MLP neurons of a small language model. Each row is named by its layer, matrix (gate and up: input weights) and neuron, and shows model dimensions 0-191. Each number is 128 + 24 x the weight over its row's rms, rounded and kept within 0 to 255. Numbers have three digits each. A neuron's up and down rows have the sign that makes its largest values positive.
After each neuron's rows, "fires in" lists the words (lower case) most often at its 100 highest values on Wikipedia text that the model never trained on.

L5.gate306:093139131086149182135127160098151120099167117092155150124102192089102155103156085122132108127124147160111099127120107123157113172115111113138096159093118150132122176135107131122142130145143129120112164114150135163122097118109115114111110120133177128142074165158108125101117184138133163082147107137090123141099136136111079081141162151141148089108155133124117135172095126125096120129138096147119144110123127149127121109129156121171138128127125111133131202151125104091092140119130093154128131141172144117138100112080138124157109135102127134108099121127133127179105128151150126152
L5.up306:138119129130107148121116138108123173133132144156111178135106123110096122117119176130159118144121112143111172093115138181146133136097108127111097136116140163144159148100153150134132105085163099121150148101116150114148102144148104136109177157088093118151119120133111149139128155139146186110108124160137068122140161097119139063142108133174116136091150103122125145136137149115150151195109126134106120116078131117128097176160124134152150150123140139147125134162150128119109166117105135103147086115168146107148153165120128149174169083118106125158118134141155152154083126149158127139
fires in: "this", "these", "of", "same", "them", "following"

L9.gate134:112143109154077143164128162136118117110128134123161113093101147155087146142117153135154146142142107144101141133157106098106153174129140143121102133126139133078177158104113082122129118113119099144117102146150148137144095132170135104104156131154131152160139135121134140111094129134142149098158150076157134066085112079090113148133119137192122106128131119111160097132116149149137145138117095157099141092124149092110132134133113107155150181116113124133148104143117150090130132121118086131173132110164165104132134121139108117098087143131080135145143165088103129115175113155156095094
L9.up134:121171124117128135169121135105135090161139139122135103117107122146120158166111142135206130124118116152160133143149105104101097134108090127089143140115153077143101113118138064157125127131140125148085085124135143146148115144129159135114103159160140138118134075144087092091127159075146145106106118120126111141106158125076145144109137106096150099133124119094118103116111121130143133130107100123148119132157085187126163122132127157137117150159121151084097148168108182141127090137145135132156132111100144114174119142096116129092126141117060131131126127104102095100160098139127128110
fires in: "an", "12"

L4.gate149:142130128124128165151109178148159144109147120114143117128163111122144120126143137111127100093121135076113162119183118138152098154132118167130085113135151135131079133164127102136140142166131105116122115172117137126124148120123132112100176136161094136151118134111099099101093108076109067151145127129084113107173138123083121142121151110112121086136091126121125182162140129130157153168110135126105072135154125125155141138080120157144141116126108102106139086145150143135151122138132141082099146121113125160151084164184156129137154156120147143164125162144124090176141115121147135159
L4.up149:162124109116122148112130162122167130083159135112152124145146110071123117124104123123132097111113102086101148126182118128169151152142127159123122126139109151138092085147143151151128121141117101107145119168139142119068133139127119125126174142116129092131060130113113123131120135097134103125151125150097126114168117130122169148134175124108119086127117125150132172149125143089134187161110144138106099121131151128100138126079100132128128140158075112093133142147123123152144096113137151069101120141156143144152091119151149108095109148144138134194092134172136107181118121116160106162
fires in: "american", "microbiologist", "married", "bacteriologist", "jerry"

L5.gate273:204133135132111153120103090110139118127129124154139125122151098122112156164120157108069115197147137104101121152139086150137083135118139154112141109110144129091142131142106103078116143149157118125101156175151175172126131144156120175142165163095117108108102133157165097146145122121161083148162139132123126149127100151131174123131119112148118092072137129139179152130158099114153117117109133131126090147146082094145127112089115129159142137155110128142156133114153135101118127166122115109111151129128155130077109115101171113156130134134130125159131152132125112161118127096127111091
L5.up273:113092139164105159134124112088124105095153120141125132105167137125103121148138093116095119139162114136056150156145172118151140140142144102108140115104101155141167140132136141092101140112150128114127135089141148155095135115114116122116125115135081143114155158143107121115123147153134125197132147113150125130078116168104147070141140141215133096150114150146093129118110115131104128158134125132142112128152114135162141183147121123144079126123125084123167175161142142126154159146129138128176138145153146141127076167162159127148095142129112111119134117126112066131129118096135117132
fires in: "a", "two", "some", "one", "other", "those"

L2.gate481:078115135149125103159126108111095117141134122130117113126124127087132100139163135111116120147168108139102145122124129182131121116142144137129163120122113153109110116147137182126147135114140128135138118138147145119109133132127144130121136139140005143108124148172116134117120126125155141118121134155155132145125142126141089079142131108146156116102141148121124149122139140132156154151125153143118133138134118159179068134131148105120119118117138116135160078131129020136133180133135132125134140142133129136129143135142134255135137126127129142119154118135118132134155111126144139152
L2.up481:139088132167121130107138139138129132130147161136143113128156128091149145125204125119137116093103140109091153131142142115149131137123151146119120106148127112140090138130215221124142123103112129139144159108097138130124147130123134128159104104141114131145131135108102136183106122127135127103107161109127120125144129132000145103118107126139129158119131074135132120130112160163102158186120166143125127146148130102106109114131134126173142113107141122155133136136135140133136157118122104165113142142108126136130129142131136085127114163114115126110136144131117117107137152099116135156
fires in: "above", "age", "music", "love", "damage", "marriage"

L7.gate218:176150121207132086132168100135145136109134138098129104124131091133142118106133107101148066157133096116126133123141133087156152104106133150122089109107126179097157126154169173135125134160162177151137131168130152143105123147107102137056107141124107120099170121131124112106154135123151118091143148155139089128124113123144152149119120135141115139135175127117137119153082119130142159169094163126158139118180124105125126161071148109148135095148105134137148141130090136113159132155154127131172151133125144122073130158144143121128114165130119120146157126158143149133131090112147137111
L7.up218:110098127151125116138125094143148118151166118159148092144142107132121119106121129107119097127110062108110116132110144111137134140104125157144118120097146150132146127141094180082125143144127097102109163169158147132083136145124137104093100185162153137085119141130130088120106126159150128135103158099119145178120161189126110122142111114108148134061149126130121133142147134151151098117105097122146144178115103118144131157167144130151119115154102101136179060138152159177142114157138109160174127128131119116117124162141144105178131154140107127157162141109121148125126161124134121082
fires in: "at", "first", "other", "now", "countries", "two"

L3.gate68:144143108140139110127119120125116119126136090131123151082124148160101130171125139128141137180117107098122110158131115138127137131087142111081095122140110081154137116136145170124164127128110149131166143156105143103167112128141118093167103119124159145157123121127134116145135162140132116096104153116156126126135155167097157130119150130105089171101140100113093133116116148125116152124081114136110078125083142102119091101127097144109094136096120100121091101097118123125182080123103108130154179096119099118193139125175141127094149115119093145129190097142174159154168124132123151111
L3.up68:142127103159118142129128140095129111111151109152107146095123135144140119112081157110132123162084127098118119170193110145092116125109132086119143119147109084133141159150169119110146171139132117111158147183100146157130158143124119119142143131110093130091140112115148145116115163154148107097113132165148156153118144112129160093086124106099114148083131122139138139133124162135094145129117122149120105169137115118145093127091094162129097150111147131100097131113100167121130093151123118147093144110128137131138126097204121148137095128097123122165182142134113193140169142125156185114
fires in: "party", "championships", "source", "candidate", "see", "games"

L3.gate252:162138130157113163115140213173132123139128150135096144109124140095121121152116110151128125136180097103160146148137116103130094161083138125119132172115124122152102107119106127122165118157133107128114177104126162163142130169144099120141123106113113097169122111162119163174162103095135177113123128116119118129142119142137169134103158131091157113140134121105138148116131118082132140133120130142112123121093155084183157190129101155116127132131075112107122184157134145152129109140109116117112114091145079122127104073117130186122102133132126120151109149109125128103150094135147143127
L3.up252:084120126135104126118137123123116115098180119154170140148099144107121121105152144122163142099154104126109140109084162170110138116144134088114162131148102133133049106112121110181150157123162144125142139144138199135120114093115123095132119094099109138149154144157120167126124125149120131112109125133130123146115136089110104116123114098135138138137122132124072125115138118176122136139143125095161137133121103132122056173162137126119117143142097108088132153146160159165103123134085108140119130157164122132112123187140129140126136126133173171117149133073125138107185081103136136144
fires in: "brigade", "division", "against", "on", "league", "source"

L4.gate327:135121169165091131128159098120132115134152136119113160133130119102147126115108099102109110106164131126159102117170149153126148138122170135129113102156105127140152162107103135140129097135121113139107183103076081116168086142160114098121105149101131114142141112119138098125107033163102139126126127157114158104142108101107187107173112176105116148118092103131124111120121144072110125109100169168153126116163163154128113153152163141093107135093136145109116096089140108117120101114111125157129113161150127121143108136113126120132148163125154158121163138149079113091121126120132134111
L4.up327:130152133082131081147130159115140137141152140128148158093154123158147109128123113125129118101100152110138110140132150109119081132100080140091178138124149147106087129124112130061105125156094118164140123092134088159144106117136087142143146114123161173156123119133133116137129100076152118098113128152105156124157129145168116101103105119112104152166114109189127121148113152112123127156087142112168137134151145126126119107118137146139149087086122178102132147101170106141116129101167090118193102114123139157106147116130147120093120068121112132148166130134114180117121129127140165127
fires in: "top", "last", "total", "göppingen", "gö", "most"

L9.gate432:127147124178127095138123143100110174123126129174153138124105048133153138100172137112138104077129075141134089133148150139127153134140145121132123146114127137125143129085129107123123109138115123111104183123128125139110092160106129114115127156112105131134144152133151105082148146120114131149169165152090101136091160112112155130127139126110121128146185119116170139129123142110131159100142149074073157139146167126141114162113105197139159142118107094142101131146128141131157154174133163150176136171075133153116125136120103125115161137147119124135120092122141118140094108152152139085
L9.up432:096174153125120127164149124080094169080100113180122112143102095159176082087176161071122115082131129151126122131121093185086131131141134107164179138101137143135098146118137117114125132145100110106119151098113123126120095127076108094116118133130119138162120169111156145114138112126143149123143145096087155140149128103125133110152153133087107145132138144154123119094100149132091136162119152148125121145125150138134104132109140162132180144116109117118097118133171153152134168106115129125146139145092148142102150115092134092085173104132134148122133120111135128137079135118085126136
fires in: "first", "most", "largest", "last", "only", "famous"

L3.gate13:152154141095127135141091156113142155098124135160131123114111157164131119115118155122138137156097119115159112126124106159088144132120135101158144127137117109136151138126113114115127122126090073155114149122153146142118158152137127118122153105091104095157167119129147094154082127122134126124087152129173136150152123131122127125091109124120179188112211157131105124109091133164088141110090107168106083134147166140129155139125097161151119147113136173090072120078150138164147116105122129134157150102173117135138113123167134126098128140104079125122154122117156148114179138135152151149
L3.up13:161165113103127108134142111144144146146140145134106121118140137197115092135113158130114123178067128120174100136106103109110124108131135139155139142158120097120150144143128097123133115126146085148135151125210110103140113130124137124141114112108125089120128114160172137120109165151105142099107136155137127117100122142114139110104140136117125178124193145098138112117137125152114120124108114146156088122155171132123114129088096181170131110128135155110103111150147142142109106114120124121149193120150122145142131105195084123085141096126074148092140112180167148143149137116130122144
fires in: "championships", "year", "cup", "see", "schedule"

L8.gate503:128142120159145122166123136109116132124141122077099126113132119124136124129130158140080139099126103137134126154142107115186150134138162130109143146118114160138154099109108134093154141112141110129125139147119105143152120106103149122102090157102117159183106164144121102129136117115110111131142152149138142101171077105101117151155134068105139158135123123126126145166066120117112141105135088137153127126166159143120103080088168103111128128134124119104143149150125173101155122176092072138142133146105178108127093110119173116101090108095118129131127135101104171111169143193114114165
L8.up503:124127123125124085114104151123123128131150160141102171110156143166072147119124117071108136139086127168147157085156134122130138119147104121123135121132122133159171165155126125115134118157115123126137064118144110143100133118132128131108136148118125132187124155132100098145111148108095106130159131112140102126113107112164130121144145113170145142099130100089152119166152130123160149096102121138175097177130127055122127116097105073135135125072109148146159125154101135111129139142149144126086154099143156151142102136125148091140106157111133049160111135097148104106104153156100129123
fires in: "one", "as", "ridge"

L7.gate373:157156106135157142137133148174117142070126150133144132153105127105117113095120156086153129145142101102111136137123132090137156132092154133119139118160124158135103128101122118164136153138166113120124149108149125115146115069130107076089083065118148143120102154123062135111126110088119154094148148154133135106117082161092072115109135097147111180139147121137140134126105105102131157131193100057152087128109135135131158157116166156084106146122102128111111121135095091136113122153124150125122156128117090122123125114122094148116131148110105110106118118122115133150163142125137100139
L7.up373:142156124145154175135131164129109140059130134114145111166117150108127112115153155114132138114142089110123121123109119135150191140097157134113126081125162125164116120115123118153159164127112149116104123138110139129081105097106122118102113124125114126088101162133063147118128099111133125090140144121094139149126125134128099124106127081128139154159176118139111149147106129120126174110194161068157082146122118101137126112122164140070095166148122107125083123125106127124122126166117155143092140152136076123130097113127122149128143141128145099104153112135123129112172171080142103158
fires in: "division", "league", "national", "first", "premier", "classification"

L9.gate310:126123134151120097131147166093134078110135125119139122155116149114136154088122151121169119110191117130121132145154149171101139140114103143094048089083079134146136159119090131106105177137112123118152126093152142136082087175122123103102164144109147120157119137110114135151073138091145117165130134125128155126106144140137100098115084128147119097122142171112169116170098119123128142150133125138157125151137092063101157169108140136139161136126099099148166145131129135129135112149152104103132094119113124151092151099125104113148129159113125114136114141176114119134124152120166118127
L9.up310:116168092120123157201135118138132100127110155136067089133140188115154129140116143140177121106098140138121109124149117128093158129135135157083128146164111135101102115124159091101154091154177130118128097149154187118127162116090122127136121191134123137133140105119157141144119075120148102143173100101104138115127138133122155103098134095115100162122156121107111134119105135146124101117133130155101131115169103122113167110144127113126123115138137119123112129127120144121079135145147105131161111107089092101105109140145127106176152129134144123065112094131101132070118128095158108107
fires in: "an"

L8.gate92:112108155154098129157149152130109121123146117143124134092080161150111100132134104143104111130158180130133122095176098087105150141154121090128107130109146142138159166122095125112111143167123156157118120136136089157144118140139147093143117107152147120140091156124133097119108078144124122121146136141133140149117139114135120134181103113149112126146147144145158108135104140157143176104113128109179140111174117084080163079038171116126119150088119101125127121123076095169132104109138155146117114144143159129146108116115109138116096124110104094152146108158108157156135135131144176111
L8.up92:122102098128155125148120113163148125119151127078109161080106170179140091140084143119142087112141139106143124140147147116125106134116123088170124115112124151115134119112130084097104152153092128148125127127160142121146119130108121111142165176127102122170132135169130107108122128086112105146130116153079103078166131159140149115130094093143129157150128147114109074128101138132176093089133131116117126114135116114072098116077140126166117112112143101107137124108136098114149101135160126138117152146139100135093144107177152090132155179117178139145120122092079164132098126146138150135
fires in: "the", "one", "an", "as", "director", "professor"